config.yaml
n_layer: 16
d_model: 384
n_head: 6
n_kv_head: 6
head_dim: 64
d_mlp: 1024
vocab_size: 6043
activation: "reglu"
norm: "layernorm"
norm_place: "pre"
norm_eps: 1e-05
positions: "learned"
qk_norm: false
attn_scale: 0.125
bias: "all"
tie_embeddings: true
parallel_block: false
init: "trunc"
init_std_qkv: 0.0255
init_std_o: 0.00452
init_std_up: 0.0255
init_std_down: 0.00452
optimizer: "muon_variant"
lr: 0.0078
lr_mult_qkv: 0.7
lr_mult_o: 1.36
lr_mult_down: 1.5
beta1: 0.93
lr_head: 0.00551
grad_clip: 2.0
warmup_steps: 200
schedule: "wsd"
decay_fraction: 1.0
decay_shape: "sqrt"
final_lr_fraction: 0.1
batch_tokens: 32768
seq_len: 1024
doc_mask: true
train_tokens: 312600000
steps: 9540
dataset: "wikipedia_en"
MLP neurons of a small language model. Each row is named by its layer, matrix (gate and up: input weights; down: output weights) and neuron, and shows model dimensions 16-143. Each number is 128 + 32 x the weight over its row's rms, rounded and kept within 0 to 255. A neuron's up and down rows have the sign that makes its largest values positive.
Before each neuron's rows, "fires on" lists the tokens most often at its 100 highest values on Wikipedia text that the model never trained on; "fires before" lists the tokens most often just after its 100 highest values on Wikipedia text that the model never trained on. A number after a token or word is its count.

fires on: "\n" 66, " \"" 11, " (" 5
fires before: "\n" 41, "The" 6, "|" 4, "In" 4
L10.gate621 [119 143  87 137 182 177 133 134 153 159 104  72  82  61 160 154  57 104 122  70 129 140 156 153 145 120 166  79 116 184  79 167 136 120 207 132 203 190 123  84  87 145  81 136  79 141 146 175 185 144 171 133 164  80 130 102 180 136 121  99  66 157 116 121  95 152 145  87 127 116 143 121 185 197 160 191 126 100  92  86 103 103 144 119 143 125  94 156 132 116  96 139 165 127 153 123 153 159 117 117 149 138  99 126 112 130 181 111 131 175 107 166 147 131 138 129 138 174 162 116  99 132  73 116 151 166 108 103]
L10.up621 [147  76  99 108 186 113 161 112 134 160 107 124 119 153 160  87  62  98 143 203 101 113 155 138 106  77 148 139 121 105 153  96  95  79  99 165 139 182 147 129 138  85 139  65 155 109 108 177 131 152  99 109 148  98 162  86 110 135 153 135 107 151 158 165  95  86 160 134 127  96 148 156 112 132 119 122  92 174 150 120  81  91 128 219 171 109 134 177 109 158 140 110 143 150 128 132  76 107 180 174  99 150 162  88 143 108 153  85 147 149 153 118 137 158 197  98 122 140 162  71  88 157 116 139 102  99  78 130]
L10.down621 [156 136 125 135 141 164 158 115 137  81 152 148 141  80  99  50 104 127 120 108  66 153 233 130 135 164  95  76  94 155 165  82 171 131 129  89 147 194  84 129 139 179 156 100  85  88 130 130 164 145 164 140 128 128 143  95  81 145 152 120 157  67 136 125  97 141 109 102  82 121 146 100 124 153  81  87 158 104 125  94 171 126 123 144 143 100 140 143 113 152 122 142 183 148 156  70 135  96 109 154  97  95 133 161 163 141  98 118 112 107 132 135 116  68 104  32 137  97 160 192 157  74 110 104 118 197 111 165]

fires on: "\n" 18, "|---|---|---|---|---|---|" 14, " =" 10, "is" 9, "|---|---|---|---|---|" 7, "==" 6
fires before: "\n" 68
L12.gate110 [149 167  99  52 119 128 142 126 115  95  58  74 131 144  85 102 166 127 178  79 135 102  84 122 144 155 133  83 177 141 175  98  93 137 132 132 130  96  79 155 179 108 120 131 132  58 175 163 156  68 137 117 114 137 150 110 105  98 100 155 120  85  70 158 127 111  95 150  91 139 167 117  52 120 114  92 127 126 114 174 143 167 159 159  96 125 161  88 121 145  83 162  71 104 178 203 133 154 160  95 133 171  88  97  98 183 159 144 108 140 130 117 142 160 103 179 170 146 124 115 126 153 142 104 167 129 149 113]
L12.up110 [173 110 151 135 155  80 101 157 141  84 153 113 197 140 106  65 155 108 137 148 124 102 150 142 137  95 109 149 165 117 160  91 139 112  94  95 143 124 133 148  82 132 152 155  96 102 117 166 115 121 108 170  81 104  68 186 136 150 101 142  89 105 125 103 117 120  83  83 126 134 148  69 146 111  68  84 121 154 120 160  96 117 132 112 126 106  92 179 107 131 101   0 115 160 156 116  86  79 125 116 140 135 168  98 153 115 155 152 175 141  93  91 174 120 201  77 152  96 137 173 162 138 165 191 149 104 114 142]
L12.down110 [121 150 129 145 186 146 159 117 102 106 128 178 148 143  56 195 153 165  74  98 199 134 154 180 161 161 149 124 150 162 151 124 129  79  86 110 139 104 162  96 116 123 102  77 168 123 109 148 128  97 128 136 170 113 140 132  94  56 157 126 168 120 102 162 103  96 214 115 132 148 162 142 123  69  98  74 173 108 106 164 144 143 115 122 151 133 150 156 147 149 102 102 111  97 120 120 113 113 165 134 193 142 122 137  77 146 104 116 118 101  86  89 167 113  89 136 110  63 107  91 157  94  71 119 116 163 178 147]

fires on: "\n" 62, "|" 17
fires before: "|" 62, " Pal" 7
L9.gate885 [127 152 123  95  81 143 155 120 156  88  90 141 145 158 122  87 120 169 139 140 112 111 167  84 157  89 148  47  84 124 174 130 152 135  90 109 139 165 157 106 182 136 145 167 136 121 151 100 147 125 100 149 140 115  84 142  72 150  90 137 189 160 135 161 155 143 122  83 107  91  84 129 110 142 108 129 107  95 140 185  87 155 107 129 169  95  86 119 108  84 145 113 148 159 128  84  99 106 116 113 115 195 158 174 155 150 213 178  75 207 106 170  66 141  99 128  87 138 174 140 171 112 146 127 163 163 141  91]
L9.up885 [ 78 110 122 123 125 126  90  62 155 101 168 136 121 191 130  91 182 127  12  92 127 123 149 121  88 155 177 110 110 103 131 186 106 163 129 137 142 145 196 125 128 112 123 112 180 103 161 142 101 157 156 129 179 138  89 145 119 111 141 126 166 176  89 195 146 184 160 179  52 146 134 182 127 112 128 132 116 140 159  98 122 111 110 205  94 100 151 112 176 148  90 146  92 150 123 143 118 152  59 154 109 105 132 128  72  90 139 115 129 101 140  68 132 144 181 115 150 167 181 138 106 133 125 136  83 159 170  81]
L9.down885 [135 138 164 122 117 158 126 102  91 165 104 174 102  86 150 140  96 148 113 132 197 164 131 166 159 134  65 146 120 121 159 151 115 172 117 120 152 125 219 125 107 123 103 123 122 140  96 116 177 141  79 139 148 127 111 146  89 132 135 136  75 168 192 118 162  69 118 101 119 145 116 152 133  70 104 172 148 117 115 182 110 147  95 164 218 150 110 100  93 100 121 199  83 117 168 175 122 141 191 115  90  82 109 201  69 162 137  50 133 100 136 150 107 157 200 154 147 130 126 110 164 130 192 144 131 128 101 154]

fires on: " is" 48, " was" 26, " are" 7, ")" 5
fires before: " a" 39, " an" 13, " the" 8, " was" 4
L5.gate215 [123 143 111 127 187 144 116 145  95  70 102 110 127 116 145 132 189 142 129  87 133 133 195 103 138 180  92  76 126 173 136 179  68 116  97  78 139  79  79 113 158 117 148 210  90 168 108 221 114 109 143 107 101 135 100 147 135 135  92 137 164 154  89 116 148 128 107 137  75 119 115  99 112 154 159 139 133 135 169 137 124 120 141 196 155 144  97 139 148  99 138 151 171 111 152 122 105 101 112 143 134 103 168  89  33  70 114 112 109 166 116 190 163  82 154 124 154  97 173 161 106 150 117 179 147 158  77 140]
L5.up215 [102  47 102 163 104 127 157 119 143  78 164  92 173  83 112 124  36  95 119 125 129 140 128 131 115 178 160 146 155 118 120 130 132  67 140 134 104 121  65 152 115  95 162 171 139 146 137 154 126 128 115  96 162 169 204 127 130 141 193 143 106 182 128  95 143 166  87 161  95 133  99 120 151 136 133 147 117 140 200 125 120 109 137 166 120 125 110 144 137 125 181 124  81 108 102 166  92 168 123  51 141 150 162 149 145 112 120 121  97 157 153 109 107 110 162 146 125 112  88  89 103 138 136 156  72 159 104 137]
L5.down215 [148 128 197 170 145  66  77 117  49  88 101 115 128 137 133 139 159  77  99 110 100 157 174  63 133 113 177 159 178 144 129 164 131 132 163 117 137 110 115  77 174 105  61 146  91 174  87 140 133 137 159 122 134 146 107 160 119 150 180 130 156 123  76 121  90 170 125 118 156  79 120 148 160 171  91  87 133  95 156 120 141 187 171 137 173  81  88 144  65 162 172 173  56 148 175 148 131  99 111  98 124  95 198 150 123 116  89 111 110 122 123 106 160  96 155 115 123 176 127 127 167 167 160 161 183 167 178 108]

fires on: " " 42, " state" 17, " State" 16
fires before: " |" 43, " of" 7, " University" 5
L4.gate287 [164 168 110 101 128 122 111 148 179 147 129 174 114 118  67 107 148 150  71 165  98 146  97  93 148 211 122 128 136 166 155  47 126 135  95 130 126 121 168 169 145 172  99 122 143  87 112 126  85  85 136 160  94  99 197  74 174 144 129  85 156 113 150 186 118 126 159 146 114 167 125 151 174 176  85  87 187 165 137 154  48 172 134 142 187  93 138 118 125  99 177 167 183 108 116  99  73 153 118 163  86 121 111 116  69 122 136 193 141 138 156 155  68  83 137 133 146 123 110 100 115  87  63 138 132 108  94 103]
L4.up287 [182 115 156 168  87 135  77 109 116 114 166 156 151 117  98  96 125  86  60 151  69 103  90 115 143 215 145 157 101 144 118  86 170 113  93 107 111 138 125 138 120 234 127 173 109 117 110 134 116 128 125 137  79 130 191 120 128 141 112 132 141 140 121 167 126 189 142 106 168 116 103 178 136 184 139 108 176 138 141 147  88  91 110 139 154  61 121 128 165  41 125 181 161 114 122 145  70 185 153 138 117 135 119 164  82  93 116 219 128 157 212 186  96 101 129 132 153 161 121  94 156 152 101 134 118 100  83 121]
L4.down287 [152 144 144  86  85  86 121 150 170  86 104  55 112  77 154 139 145 160 120 170 140 119 134 170  99  90  87  89 111 136 189 100 100 139  67 142 135 197 137  83 165 163 151 118 149 198 124  93 120 132 156  53 127 148 127 212 153 156 129 177 196 169 108 153 155 164  98  85 111  60 129 128 168  55  94 140 112 101 156 148 120 174 119 127 149 146 103 106 112 104  93  98 152  55 141 106 174 128 108 138 114 179 106 105 142 120 130 177 150 117  96 103  84 139 122  96 207 107 150 169 141 174  48 170 139  98 100 156]

fires on: " =" 46, "|---|---|---|---|---|---|" 16, "\n" 13, "|---|---|---|---" 10, "|---|---|---|---|---|" 10
fires before: "\n" 84
L5.gate60 [160 131  90 173 164 104 125  92  84 128  78 171 163 139 115 139 136  88 113 163 112 137 110  58 147 114 144 135 111 156 160 108 172  93 183 143 174 140  55 105 121 131 121 143 115 128 117  41 151 140 153 151  93  92 151 160 102 149 112 108 120 164 141 116 143 106  93 140 107 149 139 180  94 115 134  73 133 142 123  88  95 111 157  86  87  90  62 109 154 127 114 132 109 153 139 169 122 128 115 200 103 190 147  84 153 161  82 117 130 135 187 188 178  85 129 123 105 141 148  89 113 144 140 142 127  97  66 123]
L5.up60 [127 126  87 142 114 121 130 153 134 112  90 145 122 128 109 106 117 172 205 121  94  70  52 166 127 176  91 115 144 132 136 101 127 128 191  82 130  90 153 117 223  79 134 148  60 110  89  84 200 143 117 200  64 114 176 118 113 176 163 129 152 126  78  88 102 118 153 115 142 184  65 137  78 152  86 107 104 131 103 118 127  98 189  81 163  83  88 138  42  96  86 130 143 127 106 159 105  82 106 153 131 112 135 148 130 175 155 113 107 163 121 128 168 113 122 109  91 132 156  80 162 146 107  89 157 127 146 175]
L5.down60 [113  97 123  67 187 159 112 146 126 129 126 129 201 178 135  84 128 180 148 129 127 108 157 136 138 203 122 102  99 129 101  90 110 102 136 133 137 121 155  92 111  54 120  70 142 129 165  94 122  93 145 188 103 141 213 150  76  98 135  97  98 121 206 107 190 116 106 136  92  62 162  95  99 168 146  77 135  85 176 126 109 152 109 130 160 124 100 142 103 154  88 108 111 150  86 139 178  96 167  77 147 140  87 173 141  80 183 117 169 132 142 152 186 161 177 135 108 133  95  91 126 129 147 131  90 145 133 129]

fires on: "\n" 70, " \"" 18, "\"" 7, " (" 4
fires before: "|" 45, "C" 6, "\n" 6, "N" 5, "S" 4
L12.gate616 [170 131  80 135 111 107 171 154 108 135 108  86 122 105 138 138  90 150  91 168  86 149 167 118 145 170 141 124 114 121 154 158  74 130 128 110  96 132 122 153  61 123 104 165 140 145 154 133 121 148 181 155 117 163 102 128 150 139 102 121 148 140 136 125 102  61 130 130 183  79 150 117 124 148 164 169 124 117  63 132 132 122  93 157 143 122 158 100  85 159 174 171 105 155 138  97  78 120 114 126  95  73  99 113 108 151 159  85 149 161 172 129 108 126 115  54 161 107  87 112 168 132 130 189 105 145 115 127]
L12.up616 [179 153 102  73 156 160 106 162 132 154  95 165  87  82 133  81  88 116 119 129  75 184 126  66 108 155 136 141 138 153  96 105 134 119 169 105 114  92 118 178 127 136  72 137 103 144 130 152 103 129 208 136 155 143 155  60 128  79 176  86 150  81 101 156 192  96 107  44 121 160  99 149 164 148 123 138 115 171 172 109 180  91 120  68  85 106 100  98 116 119 122 102 137 133 137 141 185 102 186 189 132 143 146 148 169 100 201 128 119 170 132 148  82 145  89 114 119 164 145 163 139 153 168 126  88 144 108 151]
L12.down616 [141 152 137 111  74 134 190 116 135  69 146 109 104 153 167 131 136  89 119 133 149  57 160 104  83 135 125 104  84 168 127 145 111 116 124 106 121 123 128 176 147 128  61  86 116 120  65 171 159 174  90 116 145  87 121  73 149 158 171 173 158 171 154 174 174 136  64 135 158  86 118 147 133  76 116 130 155 126  87 134 160 159 152 168 162  98 116  98 159 160  77 101 243 114 134 102 122  62 163 151 116 127  87  86 123 150 111 111 109 124  99 167 113 115 167 120  71 102 120 125 118 172 151  91 131 127 119  98]

fires on: " " 93
fires before: " |" 92
L5.gate490 [113 173 111  74  91 134 123 138 146 106 169 123 112 104 171 132 138 125 149 116 140 136 106 149 141 179 144 118 163 143 129 114 118 137  80 108 147 131 134 170  71 161 173 135 143 114 130  90 130  94 126 140 127  72 146 166 129 103 143 118 107 119 157 159 117 150 169 131 138 130 168 140  53 111 124 124  91 165  89  55 124 118 137 113 117 148 137 124 117 106  58 181  95 175 157 126 132 140 129 163 103 114 153 101 127 113 149 109  85 147 117  26 156 111 114 144 153 110  76 106 182 119 147 120 116 133  64 117]
L5.up490 [114 169 167 131  95 125  58 134 169 175 141 132 109 149  83 146 117 154 192 118 108 142 149 119 138 142 143 139 163 116 127 138  77 132  41 101 118 111 129 149 127 159 140  81  97 103 107 135 138 149 125 117  95 118 131 153 111 126 146  97  65 137 167  92  83 164 140  98 215 166 110 161 153 176 175 127 101  94 156  99  98 106 160 124 148 132  95  67 149 171 116 172  55 135 120 151 104  99  66 117 175 173  92 126  90 130 144 196 123 134 105 108 101  71 105 161 156 105 114 106 117  99  97  95 179 120 113  89]
L5.down490 [119  76 142 145 142 108 159 133 176 105  78  76 162 191 133 130 113 168 107 164 167 123 159  85 166 138 148 142 122  86 200 160 113  77 106 125 213 109  24 110 131 155 125 106 139 103  92 109 168 190 112 105 153 163 110 137 163 130 140 136 192 128  95 120 150 123 118 147 134 102  99 149 104 108 111 175 106 104 165 122 144 134 121 221 185 116 138  62 117 149 149 106 115  72 139  94 151 141 108 140 167 164 134 149 137 114  69 198  93 199 160 124 141 185 101 106 144  97 100 132 150 112 104 187 101 142 144 160]

fires on: " is" 37, " be" 12, " was" 11, " are" 5, "He" 5, " a" 4
fires before: " a" 31, " an" 12, " the" 7, "i" 7, ":" 4
L5.gate14 [148 129 149 108 154  68 105 146 104  70 131  97 120 106 149 147 142 116 179  79  74 146 174 120 135 170 119 125 169 158  86 137 208 118  99 101  99  96  85 139 138 154 154 172 124 159 119 112  40 108 134  98 173 151 118 152 160 146 134 147 147 110  73  87 118 133  98 124  35 179 151 180 185  68 137 135 116 144 167 129 109 157  95 172 127 133 104 150  76  73 147 137 116 106 126 118 151 101 152 136  84 155 148 153 119 116 175  90  83  79 108  82 198 127 154 102 125 133 172 133  48 157 109 126 153 136 112 137]
L5.up14 [132 103 145 113 109 139 123 137 142 116  79 116 149 108 133 112 190 121 110  83 103 152 151 123 109 146  88 146 146  83 101 144 130 108  60 105 116  97  83 112 108 125 178 195 142 122 111 154 120 114 160 119 158 131  96 122 182 143 161 221 134 134  92  94 206  76 113 182 109 164  88 161 158  99 186 182 107 141 157 182 133 162 135 119 156 122  80 110 120 136 115 135 163 148  89 114 135  84  89  91 146  88 123 140 131 120 180  87  96 155 114 142 177 123 126 121 121 118 156 117 122 153  62 134 166 155 153 197]
L5.down14 [142 163  75 158 129  73 118 186 132  99  26 120 103 156  41 122  96 140  93  74 111  86 137 141  56 165 125 133 141 133 150 148 111 103  91 176 115 134 151 152 116 155 130 136 209 211 117 125 181 169 101 117 180 197 107 173  97 164 113 113 166 128  97 138 101 147 142  72 159 119  85 119 157 126 178 117 100 152 127 145 150 142 121 135 137  95 146 113  86 134 158 121  60 104 123  92  93 115 114 141 152 132 164 127 105 119 118 172 127 136 131 122 175 102 130 135 157 147 108 159 148 144 117 163 186 138 132  68]

fires on: "\n" 93, "c" 5
fires before: "|" 65, "|---|---|---|---|---|---|" 8, "|---|---|---|---" 7, "|---|---|---|---|---|" 4
L10.gate757 [164 178 123 183 120 155 120 117 129 141  70 123 148 112 164 194  89 135 151 160 165 100 121 108  86 161 166 118  87 106  88 109 125  99 121 156 116 128 178  93 134 118 138  60 143 153 104  74 142 148 103 113 103  86 146  92 112  96 124 133 141 142 137 144 108  91 136 102 193 116  96 151 159 135 169 171 137  86  78 148 190  87 147 194 112 128 155 108 111 116 142 166 120 125  94  47 168 106  67  73  44 126 155 167  83 145 179 138 163 135 147 119 140 111 104  92  80 194 144 165 137 142  75 129  86 171 111  96]
L10.up757 [108 129 178 170 118 121 135 146 202 102 142 188  95 165 174  93  88  88 111 136  83 113 103  94 148 122 106  52  85 161 130 100 112  81  72 124 134 173 131 122 151 151 109 138 116 112 119 202 130 131 205 104 166 199 132 134 134  67 129 136 109 122  90  88 146  85 110 150 173  34 151 152 131 176  93 102 141 146 131 170 136 118 118 155 120 130 156 106 131 144 139 142 131 127 154 126 132  53 144  98 154  98 188 125 188 101 152 128 100 108 182 106 129 133 127  85 116 153 109 164 106 186 107 191  94  76  85 117]
L10.down757 [143 188 163 110 112 132 124 121 145  55 155 129  81 122 154 127 162 112 167 134 111 164 141 133 105  96  99 128 111  92  76 128  66  69 104 164 116 134 212 161 136 121 104 128 196 141  38 174 172 129 124 106  98 130 139 180 141 140  85 149 146 159 184 155 182 106  65 140  81  76 107 113 137  93 132 150 145 145 113 130 116 114 195 112 123 120 164 119 209 169 148 212 127 124  85 155 153 110 187 143  90 134 115 129 151 141 137  94  96 134 133 141 125 127 159 143 122  28  63 166  99 164 140 147  95 130 182 141]

fires on: "%" 17, ")" 15, "″" 8, " 2010" 6, " ±%" 4
fires before: " |" 55, "N" 8, "," 4
L13.gate292 [124 158  84 110 126 119 135 208 161  84 103 120  99 191 175 132 143 114 136 162 108 119 187 217 145 147 171  86 208 146 148 118 155 106 121 109 124  96 143 149 141 146 163 169 106 112 130 136  85 144 123 117 105 106 144 166 107 125  68 121 108 130 182 140  79 137 145 128 111 106 162 176 130  89 109 181 128 127 151 100  83 131 127 155 197 161  63 110 146  94 124 155 186 121 123  71 103 153 131 100 107 107 125  95 129 125 141 109 162 135 162 148 138 148 107 119  68 127 131 137 133 166 118 130 139 166 175 167]
L13.up292 [130 150 129 137  89  71 178 122 170 118 143 103 107 120 132 121  99 130 141 154 157 155  96 148 125 140 108 152 109 138 146 158 157 184 106  48 134 160  95  97 112 135 150 151 195  80 163 120 164 126 100 159 141 144 135 121  98 175 159 109 147 148 150 135 138 107 129 110 107 136 111 191  89 152  73  70 168  96 141 120 124  99 147 102 207 113 142  55 145 101 136  99 132 169  92 133  57 110  83 182 152 183  90 137 208 133 128 112 115 208 196 133 171 169 127 134 120 172 114 140 126 154 127 105 142 132  64 195]
L13.down292 [ 89 216  82 125 129 141 137 121 109 139 139 152 200 151  92 163 101 168  79 138  69  99 142 137 140 141  94 139 127 177 157  85  91 121  71 118 154 171 141 133 113 138 121 133 110 144 139 135 185 184 172  80 148 146 121 144 151  65 164 151 111  87 152 122  95 134  98 175 128 125 116  75 119 125 110 152 130 164 136 137 155 173 124 143  96 103 106 102 102 122 145 139 130 138 125 146 149 130 144 133 158 127 141 124 123 117  28 149 126 117 180 140 110 153  60 156 195 181 160 152 155 115 163 143 108 113  96 129]

fires on: " =" 40, " ===" 21, "===" 16, "==" 11, " ==" 10
fires before: "\n" 99
L12.gate60 [192 107 118 117  67 176 118 127  83  92 188 121 113 139 151 127 101 139 127 158 178 132 151  88 108 142 113  90 155 167 184 140 168 116 122 144 168 126 106 131 212 168 209 164 130  60  83 101 126 150 143 147 173 154 116 188  98 133 117 122 144  89  87 165 152  69 105 117 149 159 111 177 141 179 102  64 114  99 114 160  89 108  83 114 124 122 118  93 146 179 121 123 128 131 139  90 159 142 179  93 119 108 125  72  94 124 149 177 107 119 164 115 167 151  75 107 127 108 142 124 112  56 190 143 128 153 178 119]
L12.up60 [144 161 166 139 132  89 138 126 134 118 133 105 147 155 108 128 126 111 175 142 117 115 174 165  88 159 131  80 151 185 102 121 102 130 135 123 141 110 110 130 150  65 131 128 151 134 105 139 120  86 184 200  98 109 130 172 146  43 134  98 102  93 115 129 110 121  87 117 137 170 137 164 140 183 138 118 142 166 215  86  79 105 131 137 199 115 129 121 115 131 120 124 119 121  94 188 123 162 157 152 121 112 112 173 107 146 131  57 137 115 119 132  86 165  71 164 157  74 136 159 123 132 140 123 131 123 145  84]
L12.down60 [158 198 155 138 131 110 131 135 145  96 170 120 146 143 129 106 112 175 100 147 120 147 159 122 146 151 153  85 134 151 105 132 128  51 150 116  98  46 168  46 163 195  71 160 171 105 180 128 133 161 158 135 136 140 119  96 142 155 157 124 105 110 127 101 144 151 127 180 164 116  76 104 154 117 143 140 106 169 133 128 133 192 105 153 193  83  99  76  59  86 111 155 117 140 139 102  57 135 195 120  94 171  52 108  80 152 144 107 162 105  92 117 140 104 117 155  60  99 174 149 176 176  92 102 136 194 117  76]

fires on: "==" 63, " ==" 19, "===" 8, " ===" 8
fires before: "\n" 100
L9.gate30 [120 131 156  83 118  92 140  94 152 108 163 124 122  79 140 105 138 110 163 157 155 137 123 126 141 128 129  71 137 158  95 160 130 112 153 157  81 135 115  69 154 111 161  98 168  71  45 164 118 123  87 160 103 175 142 154 147 111 124 156 149  77  71 103 139 118  76 131 146 138 113 158  56 144 131 145 135 160 181 189 106 129 166 158 127 116 143 137 125 164 126 110 116 127 128 155 181 115 134 149 130  83 109 154 103 167 123  86 182 126 121  52 125  77 142 124 115 151  93 119 120 154 161 165 109 139  94 119]
L9.up30 [ 99 116 142  71 137  97 117  71 145 153 148 120 189 130 137 147 107 170 120 110  98 118 163 178 151 177 129 118 141 151 108 165 104 110 160 114  96 177 112 118 123 109 127 107 133 176  94 119 131 132 163 116  88 104 121 214  57 111 102 130 148 134 107 124 159 178  94 177 174  85 127  92  58  77 137 195 132  90 174 164 117 170 113 167  97 125 132 157  90  90 114 105  57  86 126 202 156 137 186 152 172 165 128 177 117 107 145  55  99 123 172 135 156 147 128  94  45 139 117  95  61  91 176 137 128  80 138 186]
L9.down30 [123  93 111 207 128  77 100 120 106 106 133 166 124 149 119 134 174 173 162 116 164 112 153 150 161  99  91  86 118 215 121 157 191  95  83 132 133 145 107 101 175  99 132  98 156 175  93 146 196 177 110 127 179 150 190 178  94 130 155 142 115 135 106 145 149  89 119 132 134 172 169 210 135 143  55 102  64  95 120 119 123 112 103 152 113 149  82 203 110 135 132  96 174 127 108 119 149 113 129 162 100 131 149 106 118 148  90 145 191  72  92  81 193 188 138  97  71 122  88 152 136 137 127 168  70  85 105 113]

fires on: "==" 20, " ==" 18, " football" 10, "E" 9, ")" 9
fires before: "\n" 49, " |" 13, " at" 5, "," 4
L12.gate259 [ 88 131 161 128 151 139 146  87 152  85 101 130  87 130 101 105 147 144 108 168 127 134  84 119 125 131 105 144 163 174 170 109 140  82 157 139 129  77 144 140 155 138 112 162 201 185 166 156 132  88 116 179 130 132 121 173 147 146 186  63 164 137  96 155 145 156 127 129  94  96 143 132 117 121 116 105 126 114 140  63 107 125 128 176 103 101 141 123 189 154 173 132 145 111 127 106 177  86 154  73 164 142  67 102  93 103 186  91 108 138 118 140 127 175 179 114  79  66 143 131 122 149 113 141 113 121 145 141]
L12.up259 [146 142 128  86 147 143 136 158 131 118  80  96  84 172 107 146 102 115 121 184 115 140 113 123 142 130 137  97 111 164 129 127  62  98  80  61 107 121 155 111 137 132 197 139 117  72 138 118  80 164  94 137 129 169 145 189 174 210  73 121 165 123 141 111 130  81  73 146 139 152  73 121 119 135 103 167 158 111 125 118  79 153 133 117 121 111 161 163 127  93 105  87 140 123 104 163 185 187  96 175 140 112 137 141 173 176 115 166 204 110  83  85 167 144 104 147 155 122 118 156 125 109 132 163 109 143 107 123]
L12.down259 [145 136  89 147 108  73 116 129 126  83 118 120 141 182 128 125 156 114 113 124 118  90  84  97  87 164 176 134 113 133 134  75 161 180 117  79 107 116 112 144 176  67  88  91 128  80 116 164 120 161 205 171 177 146 107 178 123 108 173 165 138 105 124 153 138  83  77 193  98 182 121  90 171  90  82 139 137 106 104 124 134 113 106 140 150 131 164 141 171 160 128  91 173 113  93 139  76 123 171 153 119 114 155  66 183 164 111 159 176  99 155  59 191 132  39 102 149 121 104 133 129 112 141 151 126 103  89 114]

fires on: "\n" 94
fires before: "|" 73, "\n" 16
L13.gate674 [139 109 164 132  98  94 179 113 109 164 106 124 118 128 103  98  39 119 159 112 148 116 112 164 155 119 109 123 123 209  89 107 135 108 138 129  80 174 152 140 138 159 113 151 150 131 120  95 166 111 159 126  63 107 151  56 123 111 117 182 150 193  75 110 146 111  50 126 138 122 106 141  85 127 162 153 114 110 104 141 173  65 110  98 145 168 145 143 117  85 151 154  91 195  83 103 100 108 120 127 130  85 126 119 122 128 117 159  93  84 113  91  93 108 151 103 117 111  70 136 155 146 184 136 144 155 103 143]
L13.up674 [197 166 118 132 134 140 122 155 173 153 139 183 120 138 162 159 151 131 145 119 131 124 160  90  80 118 123 107 139 163 123 149 137 113 135  40 101 126 110  97 184 124 121 106 153 100 139 144 164 155 156 110 134 129  75 108 109 161 142 120 124 129 118 113 121 104 107 154 127 195 152 120 116  16 120 101 127 161 108 118 101 174 108 132 157 127 161 156 147 108 150 153 166 107 142 112 100  99 158  50  78  71 100 112 159 126 131 143 137 104  89  99 157  76 235 130 125 118  62  88  94 103  98  67 123 108 168  89]
L13.down674 [114 129  74 173 169  92 142 134 106 100  82 158 126 179 125 182 114 143  81 125 129 141 127 140  64 164 168 149 103 161 123 115  84 115 130 131 141 136 164 135 145 118 106 149 136 167 148  95 147 136 136 139 101 152 139 133 117 147 173  93 152 113 123 118 116  63 122 133 164 115  97 203 144 134 166 107  93 180 132 170 110 110 125 151  90 100 158 136 145 116 135 119  79 117 127 104 134 137 156  75 129 124 183  99 172 134  98  94  97 106 114 147  82 133  76 144 113  73  52 132 128 135 111 184  88 145 136 123]

fires on: "\n" 67, " " 23, " in" 4
fires before: "\n" 27, " |" 24, "-" 8, "The" 6, "On" 5, "In" 4
L5.gate599 [180 192 116 137 156 140 106 126  98 128 137 140 110 105  83 130 141 120 126 104 106 171 133 128 113 127 175 142 130 114 145  84 142 173 113 192 121 140 175 173 150  71 101 108 109 167 155 154 158 155  70 159 175 159 108 123 140 112 137 136 170  78 138 112 185 141 140 178 122 157 129 177  76 180 142 128 193  99 117  63 126 168 147 116 127  65 111 167 156 123  55 117  87 107 151 155  99 144 115 187 143 140 115  84 134 121 126 133 146  83 133 177  58  62 135 141 153 154  76 143 149 164  88 170  68 144 140 137]
L5.up599 [111 153 142 158 123 156 128 109 156 163 139 166 116 142  89  71 155 126 120 129 110 145 140  76 128 155 139 112 220 157 156 101 119 125  84 187  77 130 147 145 116 107  76 119 139  91 160 136 142  31 111 110 129 139 146 117 113 114 140 111 166  65 164 167 162 164 111 189 186 173 114 141 127 162 140 124 152 128 116 127 116 161 156 125 113 104 141 143 176 131  82 123 108 189 150  91  88 112  71 163 113 165 157 116 124 100 152 132  97 172 152 132 120 103 155 129  75 116 119 121  78  52 156 128  66 147  94 105]
L5.down599 [101 121 117  73 114 148 117 116  82 139 142 117 134 106  75 146 116 127 161  97  92 106 103 126 139 165 177 116  88 138  62   7 186 131 145  63 112 156 103 169 170 156 138 111 111 122 125 139 130 161 159 134 144 144  88 167 129 126 166 150 195 176 147 107 109  95 127  99 132 133 145 188 129 159 162 198 129 116 118  73 149 162  87 116 180 100 156 141 113 137 100 149 105 124 112  72 182 141 125  88  95 115 127  85 105 142  96 176  72 121  95  79 153 128 108 138 202 138 119 157  77 152  87 106 131 116 134 160]